config.yaml
num_attention_heads: 3
head_dim: 128
intermediate_size: 1024
vocab_size: 4096
hidden_act: "tanh_gelu"
norm: "layernorm"
attn_scale: 0.0884
lr_mult_o: 1.18
final_lr_fraction: 0.0
max_seq_len: 1024
train_tokens: 317900000
MLP neurons of a small language model. Each row is named by its layer, matrix (up: input weights) and neuron, and shows model dimensions 0-127. Each number is 500 + 25 x the weight over its row's rms, rounded and kept within 0 to 999. Numbers have three digits each.
Before each neuron's rows, "fires on" lists the tokens most often at its 100 highest values on Wikipedia text that the model never trained on. A number after a token or word is its count.

fires on: ".\n\n" 83, " of" 15
L4.up124:515490475486469423470492517523504583497531487516483512507486491511476526538488492477513529532484494494491502445540480489541463472506500443493476489476524526479550549542561536497513443496536507466515473492528482492490494521473522477489519487486497505470453546519494524489491503515522555476494545506499497467497508537525489517472486478422486499452515489510471514496522507452480519508512

fires on: "===" 89, "====" 10
L5.up364:500482486533533453513453524521527535498518509477496467494514494486512503515486502461537520492536489492500510539521480510488466542502550482482497506501490531492503496513501518499487459471486468489461460482507468416480474491515473468486476518531508504482512477490509495462464511501478477477514489535449532495460523532499485511532537494499516491466485495457497525494498520487528427516514

fires on: " de" 17, ":" 15, "|" 15, " |" 15, "-" 13, " in" 10
L8.up694:560470467468492465484530506477544470507483482481504517503492500563527508480466472470482486522479528471505519504489516514553527508490541455513494481525474523494511488511471507506503492502548498495523429463419515460513521501502532443501486521517509537490492507527546484465518526507473515457527518489503493515477519497504481516472505483492532525496529520468508492470476493440504517502506

fires on: " and" 48, "-" 28, " or" 8, "," 7
L8.up994:521469500461514485507535510474459488508508468498539518468493528492536522536502542511588481490489466452490499497482528469530449476529541462515536535490517539497483480517523482490485507492491483489466476508481490516475470481491467482516461506490516521517452494486462507472491517508496516503504502529506490520487551516481497517508521486493546512496434522465472472486503492450538511489499

fires on: "-" 16, "'" 12, " W" 9, " c" 8, "es" 5, " De" 5
L10.up136:559511504507545520496521487477496480503467501462525511476514514516510527489522487501526465507501500536524524501528503503545467481546512517480486520498469485497502548501490520490504478457521476513489526473487522457448499483514462535519536484504506512474495529486481524451485480499505500523499524525483507490454515488451517503470479446478561519534506538485493528493512510436521480571424

fires on: " part" 24, "olog" 17, "==" 9, " stud" 6, " Art" 6, " of" 5
L5.up857:533498502512503488489439504498501474473515521504508545448485507532525523528490503486487508532544516481491538549502475457482517534509505519519491529486488492511476487533472482504496508509495481496488524445506460492511463504525484484531440522495519541515502494486509507491482499538511452506515536473517511485510548503535462496446541444510522538440467526464486497511517549480508507495465

fires on: ".\n\n" 52, "===" 19, "==" 9, ").\n\n" 6
L6.up606:553495435478496509515552462481526576501472518500512500516501477535497507494498463477526503560519459496521483485516465507505508493521500501494539496463484553517485519483518515547532467491516498498490461495471537523491501496469461503499493504487530521470446516514493525508487522543499568484455531532505504485520484563499493509495480464491487514487532525496477522511529517464508497467479

fires on: ":" 33, " km" 13, "aged" 11, "″N" 10, " mi" 4, " The" 4
L5.up17:469494502466501511515503491474538509476501484480493452508564511514506549514480521451525509537471503532485524538512521518520494438487535545463494499475515490513513504528538547533484458489503468464493497500495529502493519539497477488508507494487547501463495482514528478491476503523483532459474511507478512517464483488494421518500501489471534535489515515482526498490485486465441498488518

fires on: " D" 24, "aj" 15, " H" 9, " earn" 8, "med" 7, "q" 6
L2.up680:489469471524518469504468521523451501543510487526492533516513491515533490518506513494474541512478523487512487508489485540505438484499477535479485473513483534470533506519517509536504513488479501521512463487473452481476503494496462476494473508504532527511495488522517494480472486475466491500448521520491498520472543511466489559492466503509491525449514473503502468491499530483485525482452

fires on: "uk" 26, "i" 14, "uz" 12, "h" 11, "z" 6, "u" 5
L8.up874:499500490498523494538505460539494487530498457492527508501516540540491486560465491502498499473488505527490505528500531494469494523495505525477493488467510489484493500517496513526519474483515510482509470486480435451459475518530505476463510498495506479466528496475547488427478463497506470476523497515467459479495494520451509518506467528494500508482523486501478520519512544474517526504498

fires on: " around" 24, "000" 20, ":" 11, "imately" 7, " at" 7
L4.up954:531463485504476498519506513510492506533500509492529486505550492525501509525487506447536491542464469433496483492499489470504460482492471534476509520482529543512536539567532525520483464492481477527488473528499481513514477499517520451476524537555514523504482480500477481510473516507493568497493502506516508516493542516513494529492486464485518492457497503496533465475539501486448520524530

fires on: "ern" 19, " II" 16, " sub" 11, "ital" 8, " community" 5
L4.up180:526509544479493485516540495527520515506474503486511488496471514538507507497460546521493550485493534517479441541524522517465473489539514447451482504451507526493497521500465484494507519508507480501488487501496508507519507465503533497489463462452531533438447497522514555486479515508473531467552494495433511457480478491537427514497492535520533501477498496527473528449521526518466494533517

fires on: "," 71, "." 9, " a" 4, "\"" 4
L10.up823:500472489487481513519450525445465499496490556476512512460459502501497497501521491472525522536497467483464496516512531552512462543497564502480495505520512492554514466524464493516503478536518514471482512515513505507467497471501506519526481521433496544479538486506453489471493492526490497525506497506462522542474519497523467490491538506497542569494484463454515507513510507482570514491522

fires on: " to" 32, " of" 20, " from" 13, " place" 8, "ing" 5, ":" 4
L2.up292:547453506480475462543451497527499481513530486517518508511469493589507537506513474500529515500471527477497471550497480510520493507533498493501505487491517545510502500499452487508474488498501542507489488505487517468514533508437545482504496546494492540494502509530470510491497471512468535484487485510524513511444473483526496516501476519478526525509517470489469500459515556476487482483517

fires on: " and" 40, " but" 38, " or" 22
L4.up280:523503484496539498531544490459498488550513474473507521466526522464463514522534529488481461533488463505474512529503536500494546521496488503512497511482512524511500539515528458509474497510533470537467539508477491514446509456505487534505448506457475497461505506486523452452499509483490495509466548499496529498493520508481474546474533499534527492485479483476526463500514496519520532505477

fires on: "," 15, " is" 14, " C" 11, " and" 8, " st" 6, " was" 5
L8.up328:511508519471494519451494527501492515521504494466517512521509506551557541487501507449500509518506481462498473536518528532475478478509509472518493511482515508526516485515489523484501495445530462465521506515468493433506455487500472516476472489479552531505472485471478523472493525503459496444459489493493468478476475462513507578490495534494563519495514500464527556480475515457472517515466

fires on: " at" 46, " place" 15, ":" 11, "ilt" 5, " from" 5
L4.up189:546457482502484472485479502500529485512489482478512491478472508549540487537511488492472525489479531476483508544515514486504504478494531474470472519492480512482549531506475532522516455507459516498484482486475453478514558521500526528517488524520495491513492516540496525487490460517475459506535481491496478486534491519521497548474514520473545566493458474488469489468520543506503453443484

fires on: " York" 21, " Smith" 13, " Blue" 11, " Cat" 6, " Bow" 6, " Kenn" 5
L4.up616:500472535513507493470486454460539521514489528477514499519504524491510510498496521488515475504484534511532499484525530533497496485508491482496507520495508474490499508528518498485549472503575478529501459510438507510510474497488473469548541502529520537517488523491496487467506519505509528464464491486488500522515461482465499471501523461476491513486518512489510494478490497512486477518475

fires on: "-" 18, "|---|---|---|\n" 12, "|---|---|---|---|---|---|\n" 10, "\n" 10, "|---|---|\n" 8, "|---|---|---|---|\n" 8
L5.up149:538503465515496479535527509498481546515508513511506478559506499544496489482471500450526471546494490488521464499529533522494500491523478535524523504514520538507483534516490482509561479453483493475527498528519518504520492507465474514497512528503479475521516503500496499467492475461537546487505470504451502485467488528542485507449468496463491489517529488490445520477476543473496485468501

fires on: "==" 41, ".\n\n" 27, " |\n\n" 17, ".\"\n\n" 4
L6.up785:531477458480478503514503488477490522482471508491501511520514491561516537522487484476511525532513503514495521472564491518470497457496473464509471499480515547491479510473504520557500487459534513492478509482493529528496516467507438502474469483419544513489459534510498514499495494477490528458475527507515503491516495560529456518516476476456520481491518491511464542495463529464490489494480

fires on: " and" 40, " but" 17, "ine" 7, " for" 6, "ence" 5
L4.up222:490508468535481513476497505478474465531481477450531535531509532482483556487483519464502492499484478496503499524466475503472479490532525531503491500498510497530503554538481517480528458495527522507471533477525500465515451492475499530496515538480492510528466483532526463461476526502527527510459556511486505477484524523548508519507477499520521535466487477501476500523475490497507495516515

fires on: " U" 51, " of" 9, "ical" 8, "ological" 5
L2.up364:492522526488455461468497499471443483484464490500511482487517504505462488533492481487515493465485518561468462491512454526495487498520473481481519489489525473461525531472495482492549503456499485488499523500508525511497481512498490524539482530461537481508446443497452468491484481512473504495522505527457443479503475514496502499494483544530518489523510480508499528452522492485524504489503

fires on: "uz" 23, "c" 19, "ac" 7, " Mac" 7, "ec" 6, "z" 5
L8.up515:499481511514508513533503482502473484492446503496529540475506522561504506533514519462503506475497483532507457515520476504463518524494492471503465514465501521487469534509469456507520489485472490473530483436502490484484516451489536490477512513435499461474509516526477531462492481526470495477499475520504460522480540540504483485509504508535523455494481507510496489547496542469495477560443

fires on: " and" 96
L4.up717:476451472506524486496500476489488451511492483449476512509515540499486540499491536480507495518481473512510499503492482495468509500495503497514478465515521517527506522490527493519493520512518489506470529535486475478524508506507446506471508522464506511502484496510496455489526491527507487504485560495494516461471491494447493526520486540496494529475463485506495527479519481496474508531485

fires on: " and" 44, " &" 18, "." 15, " to" 11, " /" 7, " of" 4
L5.up391:480499480490487513506505476442505509529546495489497535487522507501467525507507505499550462515511515521485500504506474506518515511521496444527508550494485517536510501512522511486466513493546477541441473484470497515495465514497462510536540523487517543518465496494492480476460442495494514472432489505532476471477534481509516529511528483502553535486461507449438494476542514499424515499516

fires on: " of" 16, " government" 12, "==" 11, "ederal" 11, " to" 8, " President" 7
L6.up776:521511516496522459506507517506508517566476524506490488505475512490489523495473470479524534517501470503442462511518509523433525506498496531502507501486502493522522520483498482521513476440504509466493450502500492456510483509506495511520505490485528519468481491516530442489458492511507504465504459549482519474489506500528492506491484510493529472491485531523465496492497480502477485537512

fires on: " qu" 36, " Qu" 26, " re" 11, " Ch" 7
L2.up855:491487469503534485511537470494494513507505493469493529473486511475514512562519512467516503496490490541483483501549492552490480498516507503493475503496483502519545553516533525544450454483486469521467497495522513488501539530474500512478525493478526477480455524463522467500430524522522508494451488496491474510465485509468510493471474556453504531474509445459513504485505499495510483496487

fires on: " and" 32, "," 13, "At" 9, " These" 8, " |" 8, " to" 6
L5.up970:503471454508502486554500488510447502527491516463497477516535482501449502522507493485573493529538456511462486495481461477497489549511501456494504497532493540553516500473524533509500532485547470520545451484494524510486492508464469480502519525471539524518518503509499479461533478513464487503441478509520473494460537505545520495510526524505516489487475482457487542499538515461471490485518

fires on: " U" 58, "5" 35, "4" 4
L2.up451:508507487500486444497473517498486540517476467451479457491502508509502537502495483470521512521513511562485491491491496479532493510563485467485520528473530542505507543530490464470535466432499503487485479483500469475514507502476534506548525495450518523554464460502463501498488456522426502484521538479484516524499511465458507526504508533511501525472544459522536515459506479466522517472493

fires on: " W" 40, " km" 14, "ü" 13, "-" 9, " and" 8, "r" 5
L6.up303:523486489532516467520544530483491485515452502506473479490502505514520546510479451484510507513500509519516502528496558517510476517498496510482513494517533457490525519515482508530447469511522459519459524507496528483499518497501487545515524467487521523521496489492524454466513496489524504511506526504463473477495520520472517537517485511478563553486486493492465504510489484443502484518473

fires on: "|" 20, " for" 19, "," 15, " to" 12, " in" 7, "\"" 6
L10.up755:529498483462493462531513487492521485507503518453506508468468478539512469530461500473536505507458493516463485464496514519498514546493517471487498457524522530552512481533486488513475495536509585506466505457504503491491496505501503494491457491476486515500519522495548510474492517522459501528524527541496487509440508498524473465505539484486478551515498490427481545440492510475501489499522

fires on: "16" 23, " of" 18, "9" 14, "7" 7, "\n\n" 6
L5.up199:526516508498487494488468516481516481486518465514527524485519501468484514570472531434516490535556498495526508492496500515474510505525528527491500501453508533508562498497519478497458479479533512497463523485480499511469538543467462479520515501511478500479472511502483541497511495488509479492493522525469483492474488474505486559519525475473545533486475517479550520517522491445516469511453

fires on: " f" 37, " for" 24, " inter" 14, " about" 10, " over" 7, " pre" 4
L4.up950:532521454432465514487505466497517508529504483502499497483516487533498468547486465458536507509456465507526493472502538471510482524528529512446485481517526526539503504477516521558460482491504485545467472506477461521480546507509546487459491507499509529492502483469472522486495515505487517526506524532468544521508511482507518496503519498497519532511503495467521537489444471472490503521477

fires on: "j" 37, " Y" 21, "for" 11, "Y" 9, "J" 8
L5.up421:490510450488533494471472495544510493515531509478519522481499498523516508518505505443484492492480530525517504483488458470472470466541511475448473455480539531528505538515549564516501503444509522495492471465518465514466503480477454451510532519516525517517444528522523523455510483479499464513486512507464551475506535496514507552494483523485514518484431475477534521488515533498484491510470

fires on: " for" 71, " with" 21, " over" 4
L2.up211:530510449464522500476517473500512509508487489537484501517491501501516500516536477479504499541464509485514486463498527496526487529508553448471462496495479537524543525525526512511492464506525472506467453466509490473462543521503502432453510512498558529530519490500465537473505499466474513515485511476505512507453511445522484504503508506448499505488518485499537529471483494516531523544485

fires on: " the" 18, "oc" 17, " to" 16, " sc" 12, " of" 6, "ern" 6
L2.up718:508504517458474463526475527497505540517485535520525518520517499492485512512481470470516516560500482550523457464485464481478534516531516502472527532471517558520507549493480460492507494489492493536453537508548523469460482529493482466543503508460512487516514495493470499465478470511480498477495489516505471499451523508489483528483513498499545469456470499486531502490522455483517486521515

fires on: "==" 53, "===" 37, "====" 5
L5.up788:530533529502489454518462514505489535510514521462519522472480482518502522525456445486497506492535536536520526546539496473473477495504508517489503513463473519466517485504469494489530514485511498478509523470543506503483461499526498473493466518471470510465487470520510515476492487486484500478552474540483479488468573521501490500457559500487509488440487469465490519518512513493531492502502

fires on: " Sh" 40, " sh" 17, " S" 15, " of" 12, " Kh" 5, " at" 4
L4.up361:526469510476508479499488516531476507502505463499490503556491534530530478554498496492508468518512518532467485500527490532520499499522510513458481483432483532510595536524547509522487472487522482523482513497527468486474516550495432499515463478450516513506488487460508473465488471505504481510497529493512508471449506485513501535473484516508518516483457468483502535450538493425504513518485

fires on: " to" 56, " from" 17, " at" 5, " listed" 4
L4.up893:529490490472469453523453474523520507485500473523529470533512527528501525523528500485522540504504482555462480517562513532476508484539527512466495466509509540522472472519518476498491506462508547497516530482498506452472509525524471470500495510503517519495479491507468487483497471509479477489508510538488517478463514492544469521492462449482488534519473475467507502441538489449530473525518

fires on: " at" 38, ":" 11, " about" 10, " around" 9, " of" 7, " to" 7
L4.up54:493467509458484484495477478529472469513487523520489515482529500487478509515501501461565512554495484456472487466504501472534516498512531473473504509483516526506505521504499521544467450510528521506476490499495505538477511504498460494518486570483574564510466494521460461529495496528500521500524475531505496503475526481479495525505477496527551479468473508504495516471546478471460538477478

fires on: ".\n\n" 61, "\n" 16, ").\n\n" 6
L8.up17:493537492526494481503486499490530527496499522511509492507472501532486488524464474501524550562508502465504501470503514447492480520509499463485470460494497533517506511515550536514500443485514500499499514452476500473511486495502495483494511475550492560422508490524481499496506497509512532482481536521491500471490543547528493501429530528524474542479521536502480520467497494472525511497520

fires on: " |" 32, " |\n" 14, " Title" 6, " an" 4
L8.up114:522474474513526518539511490464504524496504507468539473508525517480445496477501488479548498532513468491478505481477522557478509531525461524495486551509500508500510486529447506481509544533511474432480508496521470536486484514459525454515476497509482541508491461520474505460483490519479533511481495513494506512493503500467493478463524474485511430498477472460475455504488510509487493455527

fires on: " to" 22, " between" 19, " from" 13, " of" 12, "==" 11, ":" 7
L4.up758:512488496462476481527460460527512504512525527502492513452532499474513530548493468479500523544520485500494503480497541492505530495514545496459497533470487542541517500523502488543459444473511478490473523508510521505487485522468468494484505511464546563477492480487472498503498469524497492497540528484500504477457516504485479493438474492520536481513469503515513504486530453514504510478492

fires on: "p" 37, "v" 16, "f" 11, "P" 9, " Af" 5, "m" 4
L8.up849:522494470528483510532493503496494489538494488524510480474503522501479524508504480476497472491522529488487521560527486473495477496523518517547498496468492503526565518512515499501515504493536504521505541480546452510490488475449467480436437489494505492488515523510501496424493477467493490536514534530493474498497497499492486522463504498463496488492521485489487475510475524472510544527468

fires on: " first" 35, " only" 21, " also" 18, " not" 13
L6.up662:486503488496510508466494448488542507516494501477498475482520506507497548545496469456530470552464494511461528531520488515489516472514521481476503519446513500552510527516558502522498513477502500515478464520495462517491478492487487484476452514505554562490540495479460532449499511509492571459522521518522561470470503527541509522514514495496491526508445458495519523481490484480492475515522

fires on: "ower" 17, "west" 10, "ern" 8, "oute" 8, "ital" 7, "uz" 6
L2.up973:488458547514504450502497507484465514465496495504471500489464499486511535529504518498523520503505509491486460518505451518469501551488524455469486525470543533514484537542524497515528470501493476458487542488486497477520528536457552525519490485461510510458477472545516513499470481497505516445508513530466497507516490495510448497473492488484537553472514494483525520493499516467454479470511

fires on: "6" 31, "7" 28, "8" 26, "9" 14
L2.up357:552485521478458484500521482498468565497506507482510477511487497509528491578497506499522512543514518521490491532503515503516501468491552499455511538433480521502517520499523506512479451489499524484457501522482459520499518516465496509510493499519497523496487524496498525531493465500475482488540489506479483544521508500482487559522534521479543479472462468483520512456528481443533502472495

fires on: " of" 27, ".S" 19, " from" 17, " at" 5, "1" 4
L4.up956:522487527485459470498487496475481525537490513529555507553483532535526485501466498477548532486485480514449495538568481510495513495510488489474479515491507508446516529489516497511537493477489483542495498489513514487500524498458491470484488511485522520485445468506467459488515485512516475443482495526468484490490512489521508473500490474490506533474506490508489533436464507502541464486479

fires on: "-" 17, " of" 16, " to" 10, " in" 8, " by" 8, " up" 5
L10.up674:546530467484481510499505473489535470492525491453499487506492499545482485490427497486541508539505479495511457496493553529556502532524500482470479508536488534511510498527544509501511483514513553486490483469505507477505466526472555480457496529455508514479452524470521473489440488526456508465514501535457505523468493502491450495478493486476493521474519469504494505471491501509555516480497

fires on: " of" 33, "201" 13, "202" 11, "198" 9, "191" 5, "16" 4
L6.up317:526523522524501476505526506520537504479532530529510506530489480511471505533525486494511509513469472498530504481528483551494490499556485554488466544510559505527528471503487508494474479456521474513513507499474512488516506530479477523512509500526491496496484436511501471462528534511497474492525493520459491488520483503483485554512530484497582509480519497491500522486525502464523486473491

fires on: " to" 58, " or" 36, " and" 4
L4.up55:503491512468519478505510456506477467515504494521542517472502479480465539521477490492528483523481483504520482493485456473486534503527519505442511511486522546535493519523504476511514528464533492506467512504511514517452515493484492531543524532421573515537474499479509481492484487479494545476483522533528511495506534497509468522491491517522588522492507482475501513494531475492516495503508

fires on: " inter" 27, " later" 22, " pre" 11, " com" 9, "ter" 5, " year" 4
L4.up909:534475512475428516539459459482546507514498506480510531466516487512467466548521441497522476505550497498497544495496521499522524532509553502470498508518557511529515474493490494515483471490487499512500517465499516537500495484504513459488454513503477530507511479517477498507474516532483453510550502519467509487470516497539519487504508475495502513466525506491528473526486502500513509494485

fires on: " is" 39, " km" 13, "°N" 12, "″N" 10, " mi" 6
L5.up592:477467457459469483487515485500556524503492509495503465518516482489467538511490522476505495555506502500535491521511486486496509504537551484489470502496526517540516522494481529545466491501537494466512508519512481485484528514510505511511494492522543523513481448480489547480488520515492500491491539488544510510461514493468462506497454446502569511447485514464552487503489467485480519527494

fires on: " and" 56, " C" 21
L8.up289:541534549477519517530514483470466454494462545494498525508514506515534532506506465528525519490499427463481498510492518508506491478527514530489488529504502495531518480508511532503508491463523504487487504509497498462444468459504478504476494531513540483481481508483472503461522474468497496444486494471552520515497512502481485530495510509487551527464439534479472516475472522425540476504453

fires on: " ext" 22, " ord" 17, " re" 10, " ra" 8, " ro" 6
L5.up453:504504463464511492461548480508486530471482508503500524498504505441518515539493504451492476492551471457502507514474505489540467459528500462517473542445520503531539545502520537509519488505501508505484471463522464441463508518465499522507464524501487525534471456489494525467475485481539475507488510489474502495457533537510495500463558522482515502517487474514531501481483474506539540519489

fires on: " |" 80, ":" 6, " and" 5, "," 4
L5.up64:527494477462495466529502514508516493469501483495524474488525496510520486490477508476524523522478493443535533520487551492513522528525477460482506465513509523526464502508542511522503483541504537495489466499485525481505475490490452490528489500549524555521469505517498528466472468508512526526475526515534501484482537534510505489454501492506510493513499499435504482496461518486485503523516

fires on: " near" 18, " around" 13, " at" 10, " to" 8, " along" 7, " off" 7
L4.up17:521531506452522457522513473478486501494443503503542545537502493479493480520493468463533524506475463478469513487529473513491499501533525548449498497471513525462493518528487522571491481498512490542497503525455496460501547519427527492480542525516492494511515509513445533521451522536495564482481492571493504502492479516488474491486457482528499451510485478466490513475495488469490496485528

fires on: " " 54, "pl" 12, "ff" 8, "f" 8, "ce" 7
L6.up995:487488466516480489467495534529491512520475534517504496477487519503512513514477509473497533523496508500463444525534473500537492508494511485521485502513524478497520574543488530518512469516468544501461532515529507456441458475523532541482449521470513508527483515537519471497457503513518528487522511475499499503516537513476519474498514502476503506459476494495502481489481504517472443537493

fires on: " =\n\n" 38, " |\n" 28, " " 15, "|---|---|---|---|---|---|\n" 8, "|---|---|\n" 7
L6.up160:520498478473474467525473513536502531539492514436528489475478501521497473537492501460536522498503499502554490492539508491500454504504489480544480530533539528519488525520521551486521491458483526473528501526560499485512497516511478494476485494501487521540494507483506504487485476480489495500442476495476452522477511529529491489463518531488474518457502439477509470481467493509535482514476

fires on: " under" 17, " +" 15, " Black" 9, " black" 6, "rick" 5
L8.up817:474502451467481496548518488486473468508473503522496502512474516496522484495498492472526481475540470481515473505490543535501447486511522475434456477509492468474560511510544451516536504502525525505507511510483518545492462514450475477498489570571483510524506504482451477505467516474486504491482516472477504518489510467476477528528532516472523474482463494515488521468519487498526447532477

fires on: "/" 34, " /" 19, " and" 12, "7" 5, " or" 4, " +" 4
L6.up607:485472515502512516506542490479498480503489513440540465512520533485512512518460523520570510511506514513475490495530469501535538465513565520507464504489468504497482539527537517491484492487520510493509549477481497490457473475507494520493468510497534522481471516470500495479491465484498510454502499538525529490491504494470479518493512488520517536491468528464468513464509494493495452463486

fires on: " not" 21, "ly" 15, " to" 12, " and" 11, " Sy" 10, "ately" 6
L5.up992:498462481463547469488498444498490505538488492529446474507516522568517536518479513452483504469484493469513487508480492497529491474520516484462538488468496521499508553506520478518553482441528507511436472532528509474497471464507542475450501510504538510479471521502523489490502537495524513517529527506477540509467553488521504514464515498504495476503479482505557481495474522512506494533496

fires on: " Tr" 13, " Br" 13, " Th" 10, " D" 9, " Pr" 5
L5.up430:534498521493504491525497479496503534531499518529490519528519505505499490538496516494521523531543513521451495506545476498506508482508513527498496506482491522551558517483530503532477507518496465521499496502481490443478490568512504474465492526492513499529514457475529497481466493477506489506486481500520485485449527511496495484471525510473509500494501464456493509493496461460511525507444

fires on: "P" 13, " opp" 10, "%" 10, "p" 9, " sp" 8, "th" 7
L8.up96:511503522522497508510486480455475507552506517514548459493499519524500504501495474529523502507524514468465475527516539545514497456527505524561532501467488511482499560514505493483497496514511472506474517481492490475446457466466490495498457519492486528427490482511532487469503469494505487490492487499496518464495544522464479498507511472474529502465516488452482494490511506495526464515458

fires on: " of" 52, " so" 17, " for" 7, " very" 7, " inter" 5
L2.up22:514495445457477515521454534515517501536488473477474534503522491535477504544515473474512538488518461511518527470486549540489474524505522481468475502498530502520560516494501504535549484502475502517502484490511490511441484510503487445505505488512547506527490461488517516485466531523514510500500507512462541539476496484524489512510527479479504464479506543483503464527503460485481491506479

fires on: " sp" 39, "wh" 7, " dev" 7, " s" 6, " Wh" 5
L8.up269:499503561501519512487496489533491518501485508459510496526521516504510528524479536466510463490559443503419519483567501471502473493497485530504463529443531486527488513511501472547477473511501516454485549501553503444472460506526428492487480502463536518465548514541528467481454489475552504484459493512501497501512488521511517485523520500473496510494481502509494481454447515490518525511475

fires on: " and" 38, "," 10, "est" 8, "ell" 6, " or" 5, " not" 4
L8.up743:491485487474492505503480505480525510510464491492541493513552488522503487526464507467526526563527480488511507554456526497520533501523515443516499503521509504534529552521504540537515468484578497475474495529465507482524469464471468514499476506499512511509469475485504477473523536522489528467496536478499501465464485519501477513436506494531554538498513501467458472510497515501478495510484

fires on: "ic" 28, "'s" 12, "al" 8, " of" 8, "Early" 6, " in" 5
L10.up247:511497481507466499512523536503504536488499529488509541454529473510507508512508542478530557518520426488460501473492532504512536515502478495457515489486544520480483481528443511547482496504507490478429511512531512514507557495501491505498477516523518553497527518490529499471463506535509510470493512555479511509497529501515467463520501500496509494481469537486494508464505521489563498468529

fires on: "0" 44, "7" 26, "8" 11, "6" 11, "1" 5
L4.up35:548500504491447480471437515511492514508508493480528500526490520498496523508489515512507485494499498497459523551518504460495496454519581497484505527446498565482521471522478512497563461479483547482489497474516442504476480475493493516516458524470506519498450477519506504525444478498490516470508517486488493531488547488548488539481517524523519522487441444484509514492519524540468508483510

fires on: "|" 46, ".\n\n" 37, "-" 13
L10.up523:539530486501506463513486484502492527528518497486542518499499476511514499526459458490478510504483489459511524458479529475519475454548526486503514488516526555475513485495502504483533468493538515503503495455518505526486458427511515518507490513471521529446439535509514509481450509523491538504475539525456548502472531589496455473477490501466482512513489488473464470494471510478551484482500

fires on: "2" 42, "U" 22, " U" 15, "\\" 9, " in" 6
L2.up161:478511516473485476501520496505504518500476529504510510532501532487479518520530490480522520494498524518501455467471492485522532506524516479440560501452509515468500525514495532480542494455490540494497451491523492490499460511461539528513536527482506483511457466522489513515460437509491550494520526513488476515520487471514494464494497557508515516455470479507489509472530466490516539533521

fires on: "==" 81, "===" 7
L2.up748:532504495530458444520474487497512497528495492508493498528500509530505526519473474491478477529477558549517474514503495506477477504534504494513531492469480498501500514507511489471509512454514522481481509495503480477447477507495473522481447521498534541493465438508516505477485489488466489457511516526453486454416544494523438516465494465503524490493499528491478483480531512470454548530523

fires on: " not" 35, "ly" 8, " do" 7, " pred" 5, " ind" 5, "n't" 4
L6.up254:508477472502523439511521491516517471541470474521512490457508488525493533512497492485512488498536483499471508519489454503469496469560454477473510481465530530461515551520489537498495520499565548470478501526492488523497497478480534507458488501499550558506496510539513503448482472461507521504474519522501527508508533518539501520481528473540514479528466474478517495524462531511518512499484

fires on: " to" 21, " h" 10, " can" 9, " tem" 8, " dec" 8, " ch" 8
L2.up731:504493471503477465491512482526511502499504492549580507513504506487479480518485515467537481558517494501467506473522526474487503523516480498477504511477489538501483523528455487547494448496533481465494522532519504486483501529496477520499476499492506497476446485501541482512443497489528533484516473517503473492493523494484505548499540520516569519505511472460489495464484463514476454500480

fires on: " At" 23, " at" 21, " to" 13, " of" 10, "At" 6, "nder" 5
L2.up635:527472504442471451486462514479505518477462528498508527551516502526506482509511475502534489518459486497527468481556492498501473463517495516462544477472529504503495528493526482525529482495529488533517503546522498493487536525501502482512537522443536524522487507502473471506484486487458493489457517545517500516463485504520502511542483494486513531502475463447515520440522476485492487474474

fires on: ".\n\n" 68, "." 22
L6.up330:528499469501475427500512465493501573496485518496480493532521510497513490492474501502546536519475506483492469486514525534539474464500521477488485494493546561529484488511490520528501476502514525524508516494504523501519519493524486528546469506494469559472491475528516489493497517486501569468477530531493503462519503569523496547498479461450513515485541505485460476504501517508495510485516

fires on: "J" 39, "rit" 15, "(s" 14, " com" 10, " least" 5, "j" 5
L4.up96:489465478518494501501472475511495512489534475546505486451525494518526529542518514480501490523499504540502472518500494480524505471529522472484478487506481494557521569532543553567483506501528492471468477491463474522504464522500507492513505476483541521557441513476534476455497448511494526492464470490505524501523520456472497503490469470496534528473449505471486511476501478525453514492481

fires on: " to" 93, " not" 7
L5.up481:494430487499501481510512495472483490553528493488484450485473512556472511497475486483553498540488491499472512550493476536453511524526505497467543505485522551524512507529479479490508479432540510524474467525538504520467457479507505503485492531491513547490518495486503482473456479447498508515507496546475533494496523474485475515483482489529498499507469500506512486504499501489522487503512

fires on: " qu" 33, " re" 23, " he" 17, " Qu" 8, " ext" 5, " int" 5
L4.up430:510499515465523451530558455507498503455465501515574503518497529486531508525463505473511509507483527505477477491536497499519497461501515504499492451459479487512500544509510538512478479492519481521494478459516497445494531508498469517504480518471520515469438526463520491439446478473546509480504536521445481511486520485512460508484502514482549530482494453489470482502529484496511509543484

fires on: " and" 70, "al" 8, " of" 6
L10.up920:538453486520520472499538524501488477486459502466498548452525491527508527495507536480524506488497450496505489519480507494465494466520478512475517503516550509542520535506525515505481499487518477504469479507505494523505523524509487461506464482467503523519516470491518466470512486511457481462517500538472517514483545525491469479462501471511541504469524535526503512460530543492522508482513